{"n_layer": 16, "d_model": 512, "n_head": 8, "n_kv_head": 8, "head_dim": 64, "d_mlp": 704, "vocab_size": 50257, "activation": "geglu", "norm": "rmsnorm", "norm_place": "pre", "norm_eps": 1e-05, "positions": "learned", "qk_norm": false, "attn_scale": 0.125, "bias": "all", "tie_embeddings": true, "parallel_block": false, "extras": ["capped logits"], "init": "normal", "init_std_qkv": 0.0254, "init_std_o": 0.0254, "init_std_up": 0.0254, "init_std_down": 0.0254, "optimizer": "cautious_adamw", "lr": 0.000495, "beta1": 0.9, "beta2": 0.99, "weight_decay": 0.26, "lr_head": 0.00819, "grad_clip": 0.5, "warmup_steps": 309, "schedule": "wsd", "decay_fraction": 0.903, "decay_shape": "linear", "final_lr_fraction": 0.1, "batch_tokens": [32768, 65536, 131072], "seq_len": 384, "doc_mask": true, "train_tokens": 578800000, "steps": 9310, "dataset": "wikipedia_en"}
MLP neurons of a small language model. Each row is named by its layer, matrix (gate and up: input weights; down: output weights) and neuron, and shows model dimensions 288-415. Each number is 128 + 32 x the weight over its row's rms, rounded and kept within 0 to 255. Numbers have three digits each. A neuron's up and down rows have the sign that makes its largest values positive.
Before each neuron's rows, "raises" lists the tokens whose logits its output raises most directly, leaving later layers aside.

raises: " ", " late", " mid", " early", "hen"
L8.gate424:098172102101150157123152120135113148119071118170121132047154148137152133130141141096165118135102094088099083120120084104121145128096163153101142073096146106130165159135116148118144186145103165072149078054144089093147127161118065033123143129176065110088111128113123204103144168139134138099106161131091111154130130138125014162127167139072094105145130128118093151136168125079133112127113
L8.up424:113151101142123129120140136136137086149091118085089094120188135146112173054118089146167115122145132081130095129122109150103121142098141133139107123138108092112160139137088042070150150183077094120140181069180115099136178080085184142149124108165110129118075107146164149139131155135075131114146158107093081175040102134139102178157115115084115089193099141126081133211154118078141154147087
L8.down424:128197127166114166081086135129165119050142101109115075134130131122165171067141121111155117068062129151126082188145156137140168105114109122147091182159170161128099131145082123131114138097174131107145083044129156133141158095124075132119132159186121111123149140174147197095139142132139129096128128147125152145167057102094079113137141113086140119120116087126080127131136120121062142125130

raises: "like", "based", "to", "with", "level"
L8.gate588:119142102152104154131136112078124111087156091199096095112126139111164144089152113141120137158103095110095079166125106129126223177135132042128121121117187117159120094145166158136156123127106145131188033116103107102186139144107146067086134161118076111124059064111073113135145141156104141121104093068105121133127152159107108136142138120175098075151120096077176173153103123104167059098119
L8.up588:129114139101068104190157104161119152112129075095171186144135112133102163160100123128105139119110113096102085093140171111156131149103147123133114143101150067103099143094161124137119160158135115159140175127121159138113157149122189123150130136085095074101118097108120134121175149096147127118187091108104116146103147102084201111159209083106083172179176132121122080096144107128148148150116
L8.down588:134152198117122154161168089121117142143195107104094118138122139108125124106091148149167145186141075128171129132123144130133183119080168104101116176119109122074104129137143159110103115158161149056162085161126087098146116131111081060081087104147106115079067125146131078101105142088156150154122084094144152156134156142124169114126128131117096079121126141174150134127129148116132000065106

raises: " into", " from", " to", " towards", " how"
L7.gate167:106171086125088114111089135128133151105089141108107150075065191148093120143149109136131117150086085114062093200108098116175111088173119158178158153118136129148095134123130121143121080114149167174128109115146139137113112146115186127128102136084100131111154098131117149160108163181195085100103157101117153103168132105126150127196171102153132109098142146165085091128108168164106072169137
L7.up167:167183093123185115144089107076178167142163133128131093119138094166058108147169137079135172162156098114139048056179109102149110123163155139136129055148118093144184158154125057114120153139123124081134123153135145141164111124095125186153136118124153134068123114116158127121129184135106118107121116147162118091087139135091186164151134121140100169095166123159137113102171087117136193079120
L7.down167:126169169165095178125049151101164177104139137086118172175169116074149159126169125061141141143085039184162157149142182150107113131122098100111186118114121181108129203113118139107095102145095136123144033123126127122162141156137117085088098092169063127176115108147127162126115137165102128053121151154132133136111139146163046172148106115097172106127165122132102116071113116107108125140108

raises: ":", " \"", ",", " century", "men"
L11.gate316:172104143111106130112124149097182101124036150136138090098120140099053158142135117110199160128121113103104191114125125138128125126111130131154121168092110096189113099166098136116129170142132128142128131083134085121110168114173098171062124147094130142118109108124165134192134154115131165168157121044132106133157166128129073102182141133094155127142156144091130162094117147077161137101139
L11.up316:102153189156171104127125086145094148060100161149139160057093126171078136174192173057136112099158128113155131156073155115153141119178099112177173168097079145137129105097078149125186107117113119118165117061137118137145171146168165176148150105070157094187103144218085119193156108088132133135156094143168142107102124126175135104093161102101112089151089093145167125097134100175128121089162
L11.down316:112156158173140156100171132114173124169134213140156140086220208170133095202173101137137119105153139147135151061155176139132146140081113139128082181114145174125162143172100135147114155131100152027124213141134156096120075153097104208117132137105137148092138112121174120082112147138096160082105162095084120118130116112155133122131181106084065100106137188141168144117171113119097150132105

raises: " on", " have", " has", " towards", " On"
L11.gate488:134198113110124171160086098127102082132100121123144068120186128131102101130158124081076122159160077146092147085099215143175098107047116092145114122197115138148091080162148128144089166111116133100201120136188128132162104145116118152126122109114201155146125105125158173106110117128130144131108094135178131147164193118135160067159099085057088092120170109142125120125132160143091149107141
L11.up488:104158170138097156178167134133142110153183112198120113088108144123112120119133143104118193179118116111148105098161120121106124079115136168171090108135096110099145035154121115108085121087050099092125124148186119135137133148116162130151124178124116115101094010137225198129105141136146094101085100140132091139104150128150135111107141109109162092149153169178124109115104147103106086091155
L11.down488:155213120145076115100117104157143082075114105213147098079150169130106169096113182111087105127144106107127161130122175171168084140164123093128162122206159155066160127162123150114101159061095163138102184084095141181152158168094102124109146156182083117137107178149140150097067096161140157135094177138126092104168151172100097113058171150140098147084143165137111082160152102119101102187108

raises: "==", "===", " ", "ities", " unknown"
L8.gate297:162142090115143147129132158080168111152110109178125067147116119129099157149151118147108117158140114118182176167148067144151161115118151121106109136098122132170146129114205161125146152133111196139115080088107150138201147138165178159121116086130103096176176152101227132138082129099127161093213140131128115161165084136164135183135129096157112157164107094128068145161118078100111124132153
L8.up297:138105100166122065137123104088106106138128123094098127160127109130110223148165127032185116140112165185075108151130169123091115083138146163115101136093124153148136138161155114168133071041101102103128062141084143121110112145124133161081177116098119168189134082128166094194131153106158132145070158171150097099077078116116105075088118140134166137140100112083103199105090069195114118064117
L8.down297:127132054160146148142125097099117144148091133137054087071176101165152154134117120148127113185090125104200130086104067135136104179150109143113159106166136172174123175100092129130098186125087153110112082138094103123177177131135167139114069126110131173122121098141091124139145112120167100060132072172130126072096134082130170150110155117172159179120127156115135121106187095133108163069129

raises: " within", " in", " for", " because", " throughout"
L10.gate648:192068123121148129075052115118090180112090151129102161115138189164138113120129123119104119096117116119080134134127111119094185092170139160138164140134093101207128104180057135140150097165133087108178131192117080128200098094120164139083127120117152155092100154122130135048152155129118103089193123160104149126167131136127090145207179150100100113113085049078163174125139120088144106129111
L10.up648:118066114151178102069075084120061140153118102123117125143066155091149118134139168102171110094108068102142151168139128083129179149167090204127099148188093115170152095216057102129155068105164084077154134142130092159162098137165154093068128151109112138174088120180135106112156102141062130100112148131146110138121101128063136113128141089085151091075097152101152162132140110132123108119109
L10.down648:112156114111103156163140145100165141128120148172122161072152109152157124067142100129105186180142123153098133137144154173115122186075142105061149093109151136072133170136198053185103119100139140104101232159146116148146195188095105144160151146136151109108116187136160091159131180182108090129092085164126105132116156099167090168114105174165125176090065118178176118104140109062135180101083

raises: "1", " |", "2", "4", "3"
L13.gate407:129076124126097169134147126111165165074109164176113097153171115082160080117176107087082137143107114124144167097171112141155146147136109132149162151067117139138191150158172086149177180093101063100158138127118160098121183048107173149111101105106159115118131140095175111184172103177094152103110138109096132096081141098091110078127167125122130102127095100122188132128097140044164092108114
L13.up407:103150105154124161132134099148134129140124169143110134086109124092109179144146125108095104153115137118106091170072070107120143166074079150121118152133095077106153135086142107118127144116158144150118122099143123171161105081090105106195182109145152118154143044136147114137120073203098159125162121098097089095146155207127101109143138146143163111129113119123153108176105213064161134138125
L13.down407:185169146121104136154102123118140149173179122164142131113172132102139094144092156116079167131110164168129147161129102116185145119133089201114083109183179085102153185124193108100106102103140063134123026130137143104122134114159151133156124157113147105126144181133157050188142142159159184089127079116079117149149156154151109144125096104098078133170132117137124142112142166129133120086038

raises: "The", "\n", " the", " January", " showing"
L8.gate128:167135098067111110141148081152100096167146120145128131104161152124095098150085145166137123094116131125084143138130104154152155056155088110181164152112142047195125119190133155130166149196126143110150090111091044127181051067183150131101074080130138116146136133132098146138096146154134078112212104178130106110095114162096101180130153185176126093072172083167137105095106102150185129101160
L8.up128:102111128158140170100141111134078131159130128088125105072188150057043092058156130088104120116149143157067165124103133108111083121139136125082148052158068104126092143140182126170138141124145086102141151157169138116138140098139173129108150124120076117120119178128093128071067119115145100074112081135146117136118143168110132142118171141123086109140087176172119056177170142133156186153122
L8.down128:178159110128077150104139161075142107084112156159118208123143160105171111104113053185106111133119076111109123156167121191077137160134151108107142139093112088173152127093126119122116182176069147128101145126162095119058193091165135041187129086128150133138068206044091118060075126149123147120156109125119136149072148118144086179122155126090110146126151131178134139140156138160098150096131

raises: "1", "2", " defeat", ",", " victory"
L13.gate448:129150171108191110176098105138119099133083132173129159079173114130105130155142108179162138113136140160143167145122086119145101128100139169118193169122156103107166157127079103108154098188141116170142133143161115153052091079117120128108089122145186149146105134208121187099143126180057139141153089009140158140134133108178196121172159135154170093112124119138121151121070169158144108142152
L13.up448:139114163116091080106125148163148115079148155121123166110124119109114158111105185107126184212172126141149127118137139138080067185173058138155147136150128085122204156185153104131108055151135100150124129165087203093122199105112120117172126154060129122095148036113144150204118144152136145080135096112119105127081178126144165108144178145153133113087095154082147163148133211075152105136113
L13.down448:125166072131125129188125101149142172170084115134116208125095102122119110095133076091085055162093155164094154107082132127228157039092109114152136141187076145130165072129079177097107106126157155102122097104094138109160156093141182121117116117090195073147122111095130131125197074133125183119147144136080204115080067137120097130128125111116167110100114079107128197103150124133188134136078

raises: " from", " in", " at", " of", " for"
L13.gate332:144112080188151155158113164091120124124116079113082158148164147091096150102183084125093140126083184091136113111146150097102083112099092091139130139165145081130108153117103174129150139133142132118118127156120165158121135135144131150136140197138124107111095098163133126064120116107061105117166115124100145133167149073194096103144116110134173095108122128116094116197103127132090145100176
L13.up332:122085099191124159095103126165094145106129121145097151173150095119126114151118117135105161069148174172154074168203125117124094166039116140093138127192103117123127145144134154115151109152164135096107096122096153124135114168188169110087131141102058148167136133132121103103112138156079119120131105165096133105154203151114104155128142135081244136114155096155081076151154145097166145151180
L13.down332:122147137077111147153143129142181139127080122148139132128197133158148126143151116098143154125114157143084052127115135132081095059111054159112152065123141091094138165081163148172068114155123142155126154129122127131177141189115116122140093048141153140142149195110137111172109146146131124117108139161151082195082116117103077129070091127128090168135133110099110178074193120146115123115129

raises: " \"", ":", "ō", " Released", "iko"
L8.gate688:115093163106145104115159094162113183142099102179163150128179074170067070140106190064172109110166089171157164143109129127086152093184179126114170106064180121106148073136092129126140112122155106107153092142139061058064134090089133119189019076110126172146115175132131160138101112124095161137101074110110152158140126151168146145125149178141102119144120119136184124133118114125120137117142
L8.up688:122109088167127178112105094080117151109113161167142138097135197096150127179092144124141102141103122133138192108095114047127113144137100140122105128104151116138076102184121196093112091151147091111093130095134164085097117127123125111159164119175063186163126150146118075166123147104137151088127125135101114159073142118148145092103117129096118103107163142144115155092078140107158213071171
L8.down688:161123145168223112111124145127115115156151157184129161096137139096126168190124163073140126156134096150163152158068114114171168145161123126165124159103156142117152108151105106093082085136153139093170065179108122095149170116102137163107091166090130140105133115147149050090130125167060166139160121104089187146156122124120174133142113098167085075089117145139198147099157130200093080144148

raises: ".", "==", "===", ",", ";"
L10.gate299:115113116140091108146204158166100137168090121162097084049094122136174182062140189124138151120096137077146106158129105107164134207169151108100127141110146174090167099181103120110143168094167126156134089090143117086145157111143196143173091141130116167105170126091114157179114139166064132163148133145152116105143138135194102157185112157163139098188117164124179113186112115169171109106117
L10.up299:133098150141097073142139143136148133147080100127062142096105086182140153118134106086141131138059138110120178153128113086127134026124145176223113160132162113155143138099094176101134137123211156121111144105128057158153111097114139102118178111122149126076128134124131173165117117135145145129100139147081103096145143116157105097128120107099094086059156149114105162134106124130154146177155
L10.down299:122176097142136137121159107114194144120086138189123085107152132123124079131149172152124134104083072093120059115139097109124131108131160169086137139110081137102176119136105125112163068110060168100146139203074209121176111188120094176102102148082111086172150121142132158117082162100111122166108042143065117104176080135080123136128130088129128149092095085099136167112102121115142121120098

raises: " on", " upon", "On", " On", " attention"
L8.gate19:153209077092089149144113167079071146082100122123118076085142102111138115112143170138100175188182105146100125141165139078129074180140149084113103104150101151156080107156151168189133157144181119142144066144163174076111105123132116129194128086122111134117155137138163127148101090166099156097101134105178092158101092114128138132113121129148157146140187116085104105172078162077080134132201
L8.up19:145145133106069097154123146055102093154160165174115113097142118139109144141094154070134172125159092152113164148187103083146097139129161157184175106092128177112098073200158172135180125101113156077140166146126125074123153122121115159154093158160112072140160156140180149130102143131136120134098141167093124169080094095094126120092094139133145089137167119088104165106145149068103116142150
L8.down19:135171090128096162101110148114113132083150164146125046112088095126052118081099161149133159136141075180183158181092143172112125124147185125169140075158112167166098109197111109174167172103138138060134070117138165136177144134149125122119126141134078078133148100133131139137124069149128163135090137074145139146183115115140143144103082133122155162125179176138186126126090136109134097192155

raises: " by", " ×", " in", " x", "–"
L13.gate51:155111166192095166140147117099102114106071141149160082189158086148170093078124136104151106095098128129162097185163065075097113135075086175117177120085158182083142133062134105099147093121170116099082133124127138147093146116080128154069111202145076078130143124147111133140159126157141225116099120049144106142158144132133104096114109181161116160092110099172075117090147176045101114083126
L13.up51:122134132093119127121142143082107102100139093144157134172184076090122147190176118124131118077090103169110131105076109187126134106159138126122129081122075111126170106151067089075105176167089104145114091089159094091158117123119072115121101085141114127082098116122176149032154096127146164115108152138051105091136121102123116121084096096073115095074107096173148050152151145091168112130147
L13.down51:176096117137113139147108107152128164147122161131152143204109139125151132071107169146132053122087067108063120101131108073111107124067131103102113073102157105163078124057143150118075059082172129119187217123135137091128188173113132112140107137116163144111103141079123123098073114143176140120039189160079127110145200173139157132136158108122091106138148129060087119125154139106162182075122